config = dict(
    norm='rmsnorm',
    qk_norm=False,
    parallel_block=False,
    init='normal',
    init_std_qkv=0.0255,
    init_std_up=0.0255,
    init_std_down=0.0,
    optimizer='muon_variant',
    beta1=0.95,
    warmup_steps=200,
    decay_fraction=0.769,
    batch_tokens=65536,
    seq_len=2048,
    dataset='wikipedia_en',
)
MLP neurons of a small language model. Each row is named by its layer, matrix (down: output weights) and neuron, and shows model dimensions 0-191. Each number is 500 + 50 x the weight over its row's rms, rounded and kept within 0 to 999. Numbers have three digits each.
Before each neuron's rows, "fires before" lists the tokens most often just after its 100 highest values on Wikipedia text that the model never trained on.

fires before: "s", "na", "ry"
L5.down852:518456472452528472597443549438443537566599404464570452472464529484529452441476472532471529509555575521412517420434562543599475472569520518482532496506532412545388536495519403448514424502554467573545516516624507477499472522487506497477473400470465520536575492570426559559441583519482515461423461481509449426492552512539515437604518515556450514554449475506433539467468436486495481509529536529533496471520468507495475519470558476532509447552509431474474487452467451510518532646450533484434535426428573543573504418407492446565538487498507459431449623480527608422401439540488517439

fires before: " ", "0"
L5.down552:460573549456467479655407502445423503486500484484477604485472546523523545550487518574499470495526431527526527547511515563442521365478475533503599515520533468443488428466522516504439540546575336496546444501484486540564547461466547528540546496493499530450478537606527484501627474532587497485514532493540455412365409474479564488482473610551482431521524462545508577449495535482466553559439495436537457472534565612417478570480586511563459462580447452456524491507514468470503551442563418462601546502631504456610529530476466544570568605540471490493532560497444540584516526452558449477

fires before: "\n", "en", "th"
L5.down627:534513469550551462543580389498443470537410548489556603564466492417514529500414514507455493483503497459485525577585570506534441491428456461568521653449556465483490513442492490423457484458519489569499519456535540529558483432550582539516423482492466567486470408449504545509456511527467500444430492565552496500510610512488470530458478591376554521387490452575552500460483480484572535508505464529556483435596471466505561433575541469533494430545528443535503527547512376516512432517527531525591419505628645460478492509544529435437466621386522527500395486414516603553544495527434587456

fires before: "|", "-", "\n"
L8.down309:543460548525500506464468519478515546525513451489516467493592560500502478403493394520505458509564509448496549411471483488493388514496456626497569504472396428463458447600569472432435492379627530492496521553540420473573478481508479453497472500544487535532395471515509484517564551478548572407573497504488556406552424540583396481497544502568505434357548497553464473545571433478511538491511516496488573528525528462482552512523493422463474516581497548586520549565547489515460500584437520534431526516543559404548482533519596455535451546511563515453477500530490517614488520436517492532

fires before: " |"
L8.down1535:517500446485484479598539554482569527461437587503477495408518435437511490402496446534487414494419491472471547568528512509531489408498477525537467523525369448452455500539462370485531519503510456422543520510486460496480481514467412530541461590463441563485517509489515566460484543589586505515549498550553459531542479434531479499498524562443433492528511529421483479522516516513542550488497489499509451572444491507571550453499498627480524566491429444560587471519640505438552548489560476495547641536459426536478401636430631484550421458547512595427524606419433416546510411504443470582

fires before: "3", "2", "0", "5", "4", "1"
L4.down1021:421573537538497471576505566598465484569539482539543529572432478495472487612503561534495503457402541487573519555611490448520526540487503439494453625496473478458545422512494580455490522414578424565416391496537447476546558446457482517459499489464563483491517591599557435554503524607536521531541484538474453433477549534571470492468474502514480491508477430558514543532521491537472486526557553473565516497562510465516447491622542478418473510449513543539523445485603440517422526438523476535522581573550496517525488451493517581542606388554410535465493478455544596568552474531472492448

fires before: "\n", "-"
L4.down126:467494705489484537504581580467469546426477529480492560524516463486419425498478490483496493433516513532593551552571525480465486466512557555434549568494493511461531530484548808540371594446565518506523449559557548485523509461544419462490511527578448425532584530465460449470521521563500485467524550483467467571539505535427439548526495524427489396395471348476503534549546442534483454586422394542492499457538536542533451642526608513450444517516419511492576496487465518530489507577538517533474469516547559500529463538573496492543533526567451467462521575490501498441436498464509531469

fires before: "-", "|", "\n"
L5.down723:499506441493595546525511491537479626503543528629515528479582503488422510577530561490525527457455421551463496557524554487566513471480445449567499513486449442466470504554467447503497443583461434477529502463515439388438482462540446535459509480594563462468409472588488387506606490568455500480460468420588535566522498509402533575392468434441591417464564398534527516418514579501463533516513452578497471552556499500522532621538464545468532575490471546441532545531554534495564441481507486576475416575461517454461418487508534478583561512541417463468477542487502544529443459488477557499

fires before: " |", "\n", " "
L7.down661:509464441450466535461507481545471431470577486499437426513476550484442567591544473418487518542398483485485503479524507499452524578457531508515512491458412576503439573543539414527495543499474495511481512525502503578457533426461547469537568461513541515509552591490549473424509587474445461496421401538444426522391471506508512417656456467433394524533491554496540483515523472500622478484403567413463469424566553460500522435450499536540441488538510555410375557490430470503459468456394535452534534537489488571494497446571549540513449543471609593551484440456514436520510450570493453488

fires before: "s", "ha", "Connor", "ll"
L5.down807:463542435553545467520493450465426521577499474388519493453460469494517420546489456456455416435508543507413530506574469524528451486557519426554516548435401517494534523479519486511623465570576400498468478422476439480610558509501374468485452554439466513424456550555499462570532438549531495508460546515518471524453465558512467422535562458498551479395555480497475548472512468558648516536499509504590538431493422429523548382553443506577499486491438438501543548532466504501522509503520409521497463452525496538440505574597555461443467607553532467536445463583553641486534470503550587550

fires before: "0", "1"
L8.down1153:490472564413543460508522502545478507569508452463542530539426524505556529608566475510451565533471476586449507422552418553475428469542549604504534583484490539492479535443566591471469618488469438499481496483613555448496363485459524544603471454408509420501484499522418536454490469482500489423486500537418338440513491502482496528559417564485499382489461495535508470457512569507592510582410551477499551516535544572504505382469572498385528512505504512460472532560478539570482461471550464580489441527517572388478501435395498517538440514484435470534473536450438480480430493521435422559

fires before: "1", "0", "2"
L7.down917:509492574569482511500481506489511508548427410512483440477474490461504366460550479530482477455522574508529384395564523591568482495545569475482483466444442524430495472465536597499468422459477452447509514481550483479503376464445457453425488430535474521510591546590527519393584490508500488474594577550563560445431522485449407462497562506404507421551446439579459462516470555469631529558578525462516575536450522526549420525488500489445449553429456544494521487484463528539441553514574441449394501527537583527546534322458505562457467493472424511474475460418489517540526489462493526554

fires before: "\n", " The", " He"
L5.down1263:462535622444546514533531546540506603571422465515384427488414523489545469509491577557574553532443483478437518494570509518504399442541502471543469529565530480523515412463575785562456476509548534564495519477442570562502465517554405483471553603504507509461431487447480512443492447537511491495463494567521465513466515515519539429501425529475531399566458435579420548571520472499458523548508464457426490460542503477492553486561578398485470500515503453578432501495432512551535457557504534577543402489489529532510453617463550557530526480486477444443511590489434546522517442559498481574

fires before: "0", "5", "6", "7", "3"
L8.down1159:453499478582543585458518476535399521532529425442482491554563543456486471481519510527501553434448507604485560570537558486490502533391540427482527589494524449489512423448538447557472497511441538428527495479496498566504592580554488570574481466508526466492583536513515535501487438538538370528533504541459476461499511464574470491496497563485435560467542482553545563500534506580484476483573606514538542431502490447493579432474533490526514504444518476580510503484560442530517532466476403538411509638493498493493475446540623514485513407487430507573457510363603564459506548587496490435

fires before: "0", "1", "2", "4", "3", "5"
L5.down184:462550536530551517523427449586548466501601449519520514524477442476505432520519566515499483553524536570536596464526470571563527455541605531500605526468458587512450526442527458493420459512480527475565584467489542549552460555437414511551480436524496542513453544507509457538499434496518479533564496481484487586487535533474640491589505587484583405501414467509508473511497584472509434466375514495561471465442544460528536442560504408524523529488468484479587545510489541534507482514544531457475478481557506460501455451415530521571485439536502478533536412531428504542462450653525560431

fires before: "0", "1", "2", "R", "W", "A"
L8.down868:574446467459448500546464475347569563444476537389562604460491464541495493540410519526426387425508492516563518448549511465501583461537476542574476575436430515452459418427569693482541527592563461492457517535484537532563500458591533403551526533485480557504556566533586565424533457550413542465464526552495555535479454486517468463450527536531516441561567448507525520440405495522411504389495507483544570504527526517502425499488558545500501497527490482517534507476364495552436453589494526548513494540504514540548505458523454531544467462417539467513482498590570545447471469528568501490

fires before: "\n"
L4.down10:559550488520451501484492486495623569492504540407443553524542450468468485406509442546552565524474521471428392494513450449498462493471503532517585489425559474443359535512459733496506519420550482484528453548475473512428510578482576432461550535546516467500496571475470539558589467543509501529440514532561518570492426482474506415430607474453383564462501416486423474494386436390535526558471462480478486458588499456432544534426436535501494614576587505465555442487537578500426430463556626432558509530503494531522448541508585444505539556491524512403523525494491537535391453451496515560

fires before: " |", " ", "\n", "."
L8.down243:408424522492560461532482582516577520507441470488435474546495516554488490403498545475647590554424479482469465530466553499430476436478431475590522507525507481484380548474521492559542415537532529548617556526463481483447490536427574454556501486531441450504480503489391532550529501402435546472564492453428471539514492432471438352603442520462465445448500505428500538503473396530549515527531487474533564401488448413423512413508531539580538470489523433528534512515569436519444531519534500489476527513480529537587505594484533462509502553593538635416508365422545521588466510437437493396

fires before: " ", "\n", "-"
L8.down356:482533499548395536564503508448503454413558459520458424601474378534515523493564470474510500515502471517569502374460521455421458423528586501511436565580424470567481547412480643555562519497459521493442516497528487515451434501446446502572566522508443536544505527497537469498509532417478478410457448505428481558453434448561475489481467504578511521497444517454466587499509432517557491492428458509512425569463473458443483552458489513550514408506473493453447462558478524461521555417564515532484544575467585503431531488632421516530450429544448601503477452587533491540530444410417477518

fires before: "s", "t"
L7.down1191:530510490572469481482488514542497512447539542440475476464567567525516441540449547583526508394510563514529455516530542544510438522498432474541522531472505401457534483592556460392584541523528563444472553508536578494594423510503458534571488424522474476517495515636455526472450513452454483479515494531442528470485547468467585503604498459473426495569600482535476638511431512440345518484533456553550462511577497512509551585516416544494508520572465536545541577439433513563612513539471512530517509434560470481531511489468582568631513441453493568496520596424492474479456546366569552520

fires before: "0", "1", "7", "3", "2", "4"
L8.down254:451457519513436481507499499513457573571508481555539468441522562411580497440352463475442532605412567477484563436558529515529455543486424479527536537548574599523530495445475509438427491507470402451537496472509510588478537556563473496495487441538510498432513451534515480502511508505489445527517523567466470521525479513575447523419490435530444533594560482460533535542434476569508474564512505492475521466363501488571515458531501599508520532433503368510490600512511440490499473521548518514498567517467499515475571450491580547464476514598559499450541551440609549504468481537492398455

fires before: "s", "t", "tt"
L4.down1328:384493544564568580453511472447458478526502499549601447438513485507617569496516366587588535448508532547516474495486536592476461562593482454532552488534440437499423571541546554535595493492505443434552518553522591464524510575540473552565401483466470518496476496540474482479567477444479594511485521450555388495474539439497495488482467487632488583515558431544451520441538410473511485465559500474513479496432552551434539557433473488545463342469541502607557460438452498501512515423410433524512553579587506579476561547456347469435419528464465493514373441462555525476465446451545577473

fires before: ".", ",", " to", " and"
L7.down911:424469444376557470491533473515517502534531477498557396519524480509491568434521589565550483518605512445564481511502502575444444519492477593586539534506587474504440515420456654563582437475575453464478495498399441468603468534459519446529482423549567470454436562488556520496508510499497513470448558498420470513493468488508535552532526435475463401451510567488621551553558422523544512501437481502440535461531564432556407504517529523540518436549452527522476409430529477472466475507594485504489564459419516448571525485589573532456457485516524526516505517583500488460503515484432492546

fires before: "s"
L8.down571:468589539518546530468455446478600522428482527517501450562492457499517521535479519484459462483484544452423469401526540561465515483516472576442449611423540595630488474435472400486486553439479424547433593518500521617569457561582529447570544469431458429500455568488425434546477510508468495496521495517501587525532486557532468565434553528581426555530487462553518510452451461497514508459611451393414525490463480492421515527476521544454533515492545496586550557577479652425529527536464443496498576499459403453523487483396459502574466463516516507521514557497396495597514528433608486558

fires before: "\n"
L7.down1418:491567416511508485545532529493458454653635517490524478539504568444530547612443420488389494471471425489468497405433620448397537563468475488500463614514530520465483456484488475359553388464573430516493394410571407572490535484426497544452547524505530548522567474423498525530541474488537537497478557555451497545511514535454540422514516558436414430435504521465436557452475463534420433490466504539447498559449477486502407490441500492646570501439449491491424445477463511481525481454586545518537509468439567541470503564453537550470549499469539498548522479495471544565521500473486489518

fires before: "\n", " |", " and"
L5.down1484:497490494490518536520552508464580531508512503398599525591605524420429452428564487506590414555471511531473473546495502475498494438518576436482440439463512439513586492448587434509571576578477454532469520581375388415486496475534517526462496560508513419488560563502434499549495476484449463432464572504459510533581570516409497517463471596464397473457458514461470470506477480620496520514514335494442447430359514516528513538486560591507516455465512501505434540541555488565444453524532544562435532590473471536529477535466519484534498500539479615505495374518540451481503560572522569440

fires before: "s", "t", "gen"
L5.down220:529484509518524456506499507488500475488519476438566444569558419560611533468441495499485486618471516534453562493522481576577468631514543427504481549440457544506497646525556433440482495480567517439493519456563467439468396474468535541530402524584432538408513495478495496534443559531513486499578466565527522450435504497517567475514498534577510426521488430469506531544483475537533472464610634397536533482447413519473449447619525497509560568440514355466544520509539543483472513521513544522541532519558471510531423498389418446476494513455471416427445512491539570576489493559495498434

fires before: "0", " (", "%", ":", " |", "is"
L4.down658:515484509467449484539567529410477506517475528506568526550493485567477544525528541418466509435583503488545498572432551488491496466452442498410435494459423411489511462463426404485550530497432500529474462574447512447463512487467561445536501523460616551422472512449544519386501440407540556480532501588449558500571476474564465512505551472539486509555459507498546436431565505435413494469499341546563513442521545509523486505521467454482467458573465548459540424416543363538501439446450586527418450499463478526530451430538443394538510499493564522503612555478553591574521474493443414510

fires before: "0", "1", "2", " be"
L7.down1089:551512518569538499521476421472499446533496520470358561432486542505520475544479490434524488532483561494491536522528520464542560471587480535437440483439517506533499511596550518511523476516403433513521498386534657552528497532452461515482479584490477458478499471536537487474499585458460435516498451517441463535444590438579517474551506437479533509590485400611522482519566583505473494493430561484589442440458560495449466458476449472505472560563454435553580446432504575528437489432503561465449454502559515453440492458467537457463397581477436527509507533386331483444522466523487448500

fires before: "\n", " The", " In", " ", " He"
L5.down210:507486508499518499578511415474477582497600515468468518494459516452446543556497507454588492386522454502403446542522456473616443562539544491490607510458491533471418497526588585542486431508548522489465474445406503532485587471473559491524525477523493539573500467422452419373575494550515550547535459483515438482437500471473421495519513535490464423532463496546485587500505512485542548549506463490540483488519514491444518566627538426484569483547484542491517512493461522496394612436584372434408567578470540530573619484455563538508533576542444423548530556511392472549464450518564586597

fires before: " of", ".", "s", ",", " to", " in"
L8.down94:462508537485395546532478453513599491510487485467460514506502467559507403465472443498496398517483449525404555453479573414460489595502557506533474431437475485508479486480494496415479480518660521501419508527438498505555464491556486561450478530492386452575479503466540539415552491571477517470522520515522529530432513563540460586445473499468501532480491565497535527503415582510535435446444524475495429561526461427394514593537440480460563564562512531497505517473476477451485469424493474480530491517467613439492568513470536442484576449521475498462409460402407462436533549450442473509

fires before: " |", "%", ".", " ("
L8.down1124:498512546480571407443489481515458475544471467484569453530393523567506488536502449526469455548454628417475437461506556546481546533573461493532398474473530496488471484487343431378447510498540473472433492541511486562493430476496469581533524535484472524557529510572559510396504506480464518579510377472470519388451479441599388419492478522427535555467504527428389480475578572433446431507464468537531468448484491540479533465479502625407484560462462546510442542498584508575461625510482525447582489500386496511469493525456489532508553550471449551432559457589541607571522459517447457510

fires before: "\n", "-", " The"
L5.down98:535428486523494466480491573472515590517516524459573453502481427464513487453488444466537456474543492516427463482532464453469472470439519505588538456549548576443434601574441605506447533434546479543566488551424414528510518529524422398635433446516485464546499488506469459435471527423465461533529544500517479555443526544462476475521508593456540482486458463560545560535482446466511525650528432511445571568500526441475425514522620453454479534488541454410476568449440518584464482536559591437475419557473432551540479578445485490490556521493530489482430550522449461487588422468485464505

fires before: "|", "-", "\n", " |"
L4.down549:463582383477464463494572500406595473533476584428480602481608514558545435608485502529524477478500493488438536531500508518617511501459515519558431533503491473547484510590523647540457448537550510365530504449537403443466462504521537435425547503512527527450474531550504464452551533537501499504519472578453534565572577504572518468502520486511573434551468369497471492547476443513559532525555411620469514496450371524547498533486484438487550489542520501482499468478532512534564475562465477490484441506457481423537454458468511598466474548535484459511461482452501445554354480513584520496

fires before: "\n", "-", " Squadron", " ", "|"
L4.down228:463523527434464466514506443448604516533564468488425507555575517442629518479492535482533498430490504532453569530515462486510598483432446534523557525520477574548607512537472538543530445462542403500483429413441473449404493522451515512544436441681516562434503445527491471533470596430483476441416561503489562461445480544555525414448396510440481460516497454490420524483482535427469497551436474541502485534448424488456486546531488442465530501440555525498481536511576482603444411457531574522511452443468434429442573483547461479652514503571457562576474495494421490456508442374476511596

fires before: " |", "7", "9", "8", "6", "5"
L7.down149:516394536473446477579494445489556413517525572471585503375485605487487518431508440517446487591416520429497451571503433569482541553505421518521409526441563494498485468469536373505479390509494467496529500586438406540491533428497542436516515522644582533504529489436609554477473464491510509475529402484423505474540484438515505513555519472505521497405531491591489509560528438427553561504577498592467447588543621506575544474466504486554508468496575543514510481472596481459569499465444535470535520496553441510459516502392459506510582462506573574349497522542462490498614536505346576427

fires before: "\n", "-", "|"
L5.down505:510466566452532519524572526484508574588508524462416577460528473553513480514490508509475580511468525471530513555527495536475577571525505473502539529508471501459528503518498999511524410506517577476565501567488540414463494493536473566424519486552511444495443499520513457463534532571458532459461448471469500480496511536436569506472568505478566446543453397571543506473502471457487471532504434513552523522578507554565555557500569509422526520504464466557580488549535517510549490524520497530482444547504511530409520532645529501462493521473478426494545525484527494528439511505489390473

fires before: "4", "8", "5", "7", "9", "6"
L8.down947:478501515564458553555499526595520601393427436505499435441660416407485441484456459522493532486555526482461491571536616522543506485461510389501467430462483409583471469443435455450508542477515542500496526512514551583456511467564589375485439534586547489469532593481575497567513555544504456523529565463466435486464540433464469375506535545496443485415484477473540486515539478474563569530481589562407535540548551434536507488541460521511493543507496482547519422405488558487555514517513538434500511526583511463547408525565556465519423417473513505498463590529495536475486562563437422508

fires before: "9", "1", "0", "2"
L4.down579:494489483448498554512561427513525529479497538501471492401521452501552425465450486463511476443464575531609532507520441454499479540402489528462466480556555520435519544366512511532490480552453490476545519495484570572414443519501499567570500490416475559596616475453531488587536458449426485382463408505522530541474450385542553494549455521459479479532554498509578453505456518499496481463531513522570458478473518422551484505464537519471445456511444593550432544683503491474604560511547472466527612470538536403524402416472549517420584454603524560445491468515503515583462453538483450414

fires before: ",", " (", ".", " was", ";", " and"
L8.down1117:514563561565481528528456572464546508453414439547443505510583467458517475512553436562505499432532524505481520581467472469549465444564535495467468473504577460366640527489372464467416530576582417449592465472506479552389579500501453503444522466503475565559562542480435537473424571545571506553488530541460507425483466527515554543422423548687532514481464477586494552491548522545497512505451468523542463625547493448399414568518467529506426528504508466482499492509566484506454515538411593500660454470490479515493505574518523592557527497535479509490579539471432500490468510435530475510

fires before: "0", "s"
L5.down776:549506557546385488563492508449505543489555471474475483589494460602460518518505581527609509527474506524377513469541497541403507499455451512507514523526493479458527461469483469593474546503538491380518544531588458555565397514452543568472568508601461463486406560487493415442541495520410506467527601515564542551515504386517524417577485554473433540468486618513453566517415441481410512452511530443571471520524455580484492468473471509499593446543536505509423432462460479511558436452540523441454537517496601477537501524340495403542514412563481519446511564474465470496537452563535494572

fires before: " |", "."
L8.down1145:510490486396569451500476496512499529524472517450478469530567481436525557586467390561471485515493528541543458468590509522426485495544470463580509524546513492564432434543473437527501528529440527603496569549589456634459404570523512582484525576510472512575521441664501489515477502479597504447565412594485440468557347511461527455490481612574474523506447511479428497463470363566508515494374534477445522467505525476560569483551532561536517494551421517469567529416529514467462458477492483520476536560428489528534520452497527482570427538491463522488532593503544526530451506551468428542

fires before: "\n", " The", "-", " he"
L5.down561:499555499465539500502444445526483557605451467379554430517486444496530502563497493463434424550449474507546516510512562394500435463491582520524507459501516504481509521430546491572438533449556435538514527465539384479494445416532492573562524618499565577426449467476553495518447522531591561426430502540562428396390427543517393484515515514416551451527461532552435438557574510520558529569572569530466539519486519520524466594571449401477536560562483408532561545513508527466517557479648457551526477512525578523477470446596530498368483542534533510448496538419498504491547519336450410426

fires before: ",", ":", "."
L5.down603:371512373441568473574607486538492481508458464483447531537444526441481462395522477509595525488452495452396548521508482392477434500554433597593519473531466471529491466486533586393492498495521451491543462517433550502498462506503515517456474511492420678544513445472541487496575525517405493451489557503500427480489541614485473475462507451368477481565534502570561466408530469445559512536517389457533527542575481507452511525550506502508515465478455445546481494471518457463491509533544426452538563482410487499585517528438517525512522547538510426572421510491469484474511555529596396506

fires before: "\n", ",", " and"
L7.down389:436579530531530497530501447474451530570543525448488445507477554446512458484537559494446560468569528466437512466479423503550515464420524506516471488535525480510504455455495536456596527526419422530517458558418479523473524547530532559457494469481448506509508508392511428459573546551526480550446571479496532544417457480519506464541499406515572675534463565528473503523479480428493472541456491491471450516482475480468556493379423542625505554494419491481501548426532495484473474391422549473579503522495563504463467565486585601392570518448443430447383510551500520512569542427464559511

fires before: "1", "0", "2", "-"
L8.down1104:520458426485526538550525533528442478536439476492449472555466514466494572566446515448544523490493521458476497406453573554445499557422469528492467519480439576571569507487568575453457495414533461458527515455441518481509593432543456517507525541569505477570513513486509560587485579537480479481513482515486540531546537480468486526585566570471433468574508456564554523510462546514471451495662535574460524366511512528554548465563372472546407561554491442516568497489406586519509449487547573504546458443650514546464524517463604434549504532515481438465494537601407421486522529500470498485

fires before: "9", "1", "8"
L8.down1028:438522502472468487581504480498495486508492461509490525494592529452514533529533475536496503435522564425467591470490538458546370540455523480513463468510504390514454531521516459535509504496520503580482600462534460549492587470477542552540417508555482606608607531486449519576461444474470592572536477422510571517546382475474459490452433580438624581536519434519558547464593529486483599485488491518529487560515585518500519464538466539541529419552473503512464513486555492505436433427564467483550455641484509526450442523510575463437479455537534480473549482525482493451425502524432336523

fires before: "1", "2"
L7.down711:392565485544553543523611504514554469565453504480490508585502437517474461569438554578454434468517500495513517473529482472603401505496516510474450463470632425485512471376566499468470492565506461485475457414529498567486461576474496577561466583539532469487425520473530487507511434566508478593464469556492551465516446561471504537512503607503489478530529390562466566451461497420525467542571449450529499479468576517530489487522434517480475487491506568550515492498527526439606498476478458495509491512579454511432417520466476383615427515519623495514506585498476444442535535467388535497

fires before: "0", "1", "2"
L7.down353:490476531509497563488590509487527448441450494464538520555520369575497528570524429460515451485394529444454506475557422458504531457520491567456500570586469423549480571530605477491481511507466454530505497556517555492550414532624511555492494458507392499559583486627408507550515489517468502600513485447464600500436389499505569552539492448584486414486525393517448537582478500481509454546484465509551503501645553474486464467403483458552451474530416498407558500490510441502472575514541483503524406467508493528431491445497421526512503482494517543452582459588361477476454405455523536558

fires before: " of", "s", ".", " and", " to"
L4.down1141:533522486480489563523441507472505497501391536416508570446527465564551438479483570517491549525507586527470526503493467538518476488561504521560535454505540516528559567555485464414536498452531530496507439441457512462496478431486537503503477570608423500556603454487439496542512466551484527575538557396485519507344491485507470518468496597579531518570429552579502566537403458427559474531515460442404478484510467470488476491492490473450501494629497515520637486481561427489524482406539605491463629505387480467413504483480483532565528465508452431579468532413441506503359522521401535504

fires before: "1", "2", "0", "final"
L7.down1237:457601557528468444466460506578459554481463443507436513488492515540539518494497453517486496481502521524433522538488531528473502486495477535519606495425415451569507531467521387510460490558533410553549380458628526525499484521457490433568466514502597518558452515528571548474494575531579390477474371484548504449518501541507467386478474455463504443534499414547483474584525552523494528521457559514584543605434422498591486495491464473491503573533507462579454460468488517568474491431497505421499511539552471512500483481377460618478435435546451496503540446535453547531542476461486540405

fires before: "ki", "1", "2", " are", "0"
L5.down912:484434434500526455466470541520541474482599534518567576427452498476501466545449455461484471536494448475524502551413479503509507543487475459549424522466518598545525408519532522446612528512466464475493488474495494570560561522504522532628531558472478469507535535630471533476500533517441567456484525546436536526561567537565551461370538543418553449562408515457516460484521481544508540524496477497548449563448516566563432498553533537444594490604520577433394566442531450505554514443501464487455543500487368486494521452518554458523540546565514485497541494516515504443512541492512463511

fires before: ",", ".", ":", " and", "–"
L4.down1342:413476490441582543501460538458459539492522503446524511404496551427384493504546500574603435445444553555427466470489398518512428537574477473519534521506475553510513416485527514533568504473481368592597529535488465479545456564534461536391468508531437647531502464478528468432467432537462513518491547464418522421526564518497561435514524440546458448562450514456488558568530498449506536543423494441429552488561527482518493494568563547434420475515459535487455492463452541448362404457532538506505623396410463475471568512381537477457576460488511571473469536554535572525478553518573498521

fires before: "\n", " ", " character"
L7.down415:518524521539467537516479534482573453424456471498502454568490415490435524456534547512505515605541461477432551471550480402447459479478437499540481569509468460450635499546527426485478523618530478569534496561559556478479549461532499491477485329501500476476606462466498442472497443496518522560508528570440512623564552492391540503551447560437554515532518546500508530555409538490501522539541480540494535521619508458493564544485602544489467468486484552447405512551552529487510504513473482541642415427540491469488527511408518441496553553453424459554559613579564530424484502482453563500

fires before: "%", " /", " |", " (", "5", "7"
L4.down1197:422554582547466556425476478583495534464468493513502572489457558590467563530457495500538505509474428488492414553475518425528458428576596427564487507476515473479518466497457599481405513463506588593565533533517488641521529477459480473523504556498539442548429617580497480469548529487498472457536479480580479515482524483503518567486480619532564490486463449563444557465568509439521464557549544505522524538467487427514526535558491450493501489537569524413533504537516487507586511501538512394501504489513491525520410476384494517366515559459441450457546461500508456491509513533405501554

fires before: "-", "=", "\n", "|", "ty"
L4.down165:488518466524461548519424612538595525493449493562481472481482488565438532468601419393540445495428448432513547497494439456554520371504461529507586522497490535523456488508457522392420501474456585431520479463458499522531502556490506480415494539564517487575555442479606496588560472494453538433507530502576521489491576513610561450520517579403463531442450574486479518437451497485500433461476522578467514496544561571544588584496450533545527416509493478579493510562472543515505488402530564515454536496438528502516427535371492493502539545564503494432542567452437511546496567503472538528

fires before: "3", "4", " |", "5", "6", "2"
L8.down884:533485552535558575499481514444526485517447517478464479464534429556434447572505443558532406505444456595403457545546541524562492480473514493505565466482543419482490483495536614439437509462617441498547425452530429496498531571472505572479422538615528538436490487487373479503507461531416553480533615472487526558522434497461415459565486408578492480575435393526472502447444530508545497493480484463520529447519486473505415520527553509561509432518425513491496413530546567457451516469590457517442512531409522406543443535463502451504613504481507507444502475505524509559545474458487429504

fires before: "|", "\n"
L8.down969:507474499562494456509474515470503441451454530442463520462556510459449480529499516480521479536464489405527532571462559481520502426503496449450497523527468532496415444569418539530552424509570586493479561452552466633530395551484462565491493512495471527448481430563510442509565453551505476555471524418546518470562444512481571531393539543509479543441520533461555556459542436513500474510400584467436480515578531477620539547516441484519590421506511503475460497424523552449433549597475518441451467505536535497447478398611530388529488529553438515495517521503447573464537493495456515457

fires before: " ", "th", " the", ".", ","
L8.down406:518597438419486438448532503482433542553420543498521424507541389427467487503479506533510579502557565554441622448557479527468544422472468524439450485422554567512551463566521453420531492466463526468528525498477570557527568468525506561592568491477511480493534563519474509465497516495399546521564378597464556501533507471545485452395498484458491453500484432518515447506484558509507470520483599532548572425524479475504432525470603558415504489580529417445528556467455405403467608480433590479525467610584507467532539429448514524454466552529507510464445513497433457594448562495529533591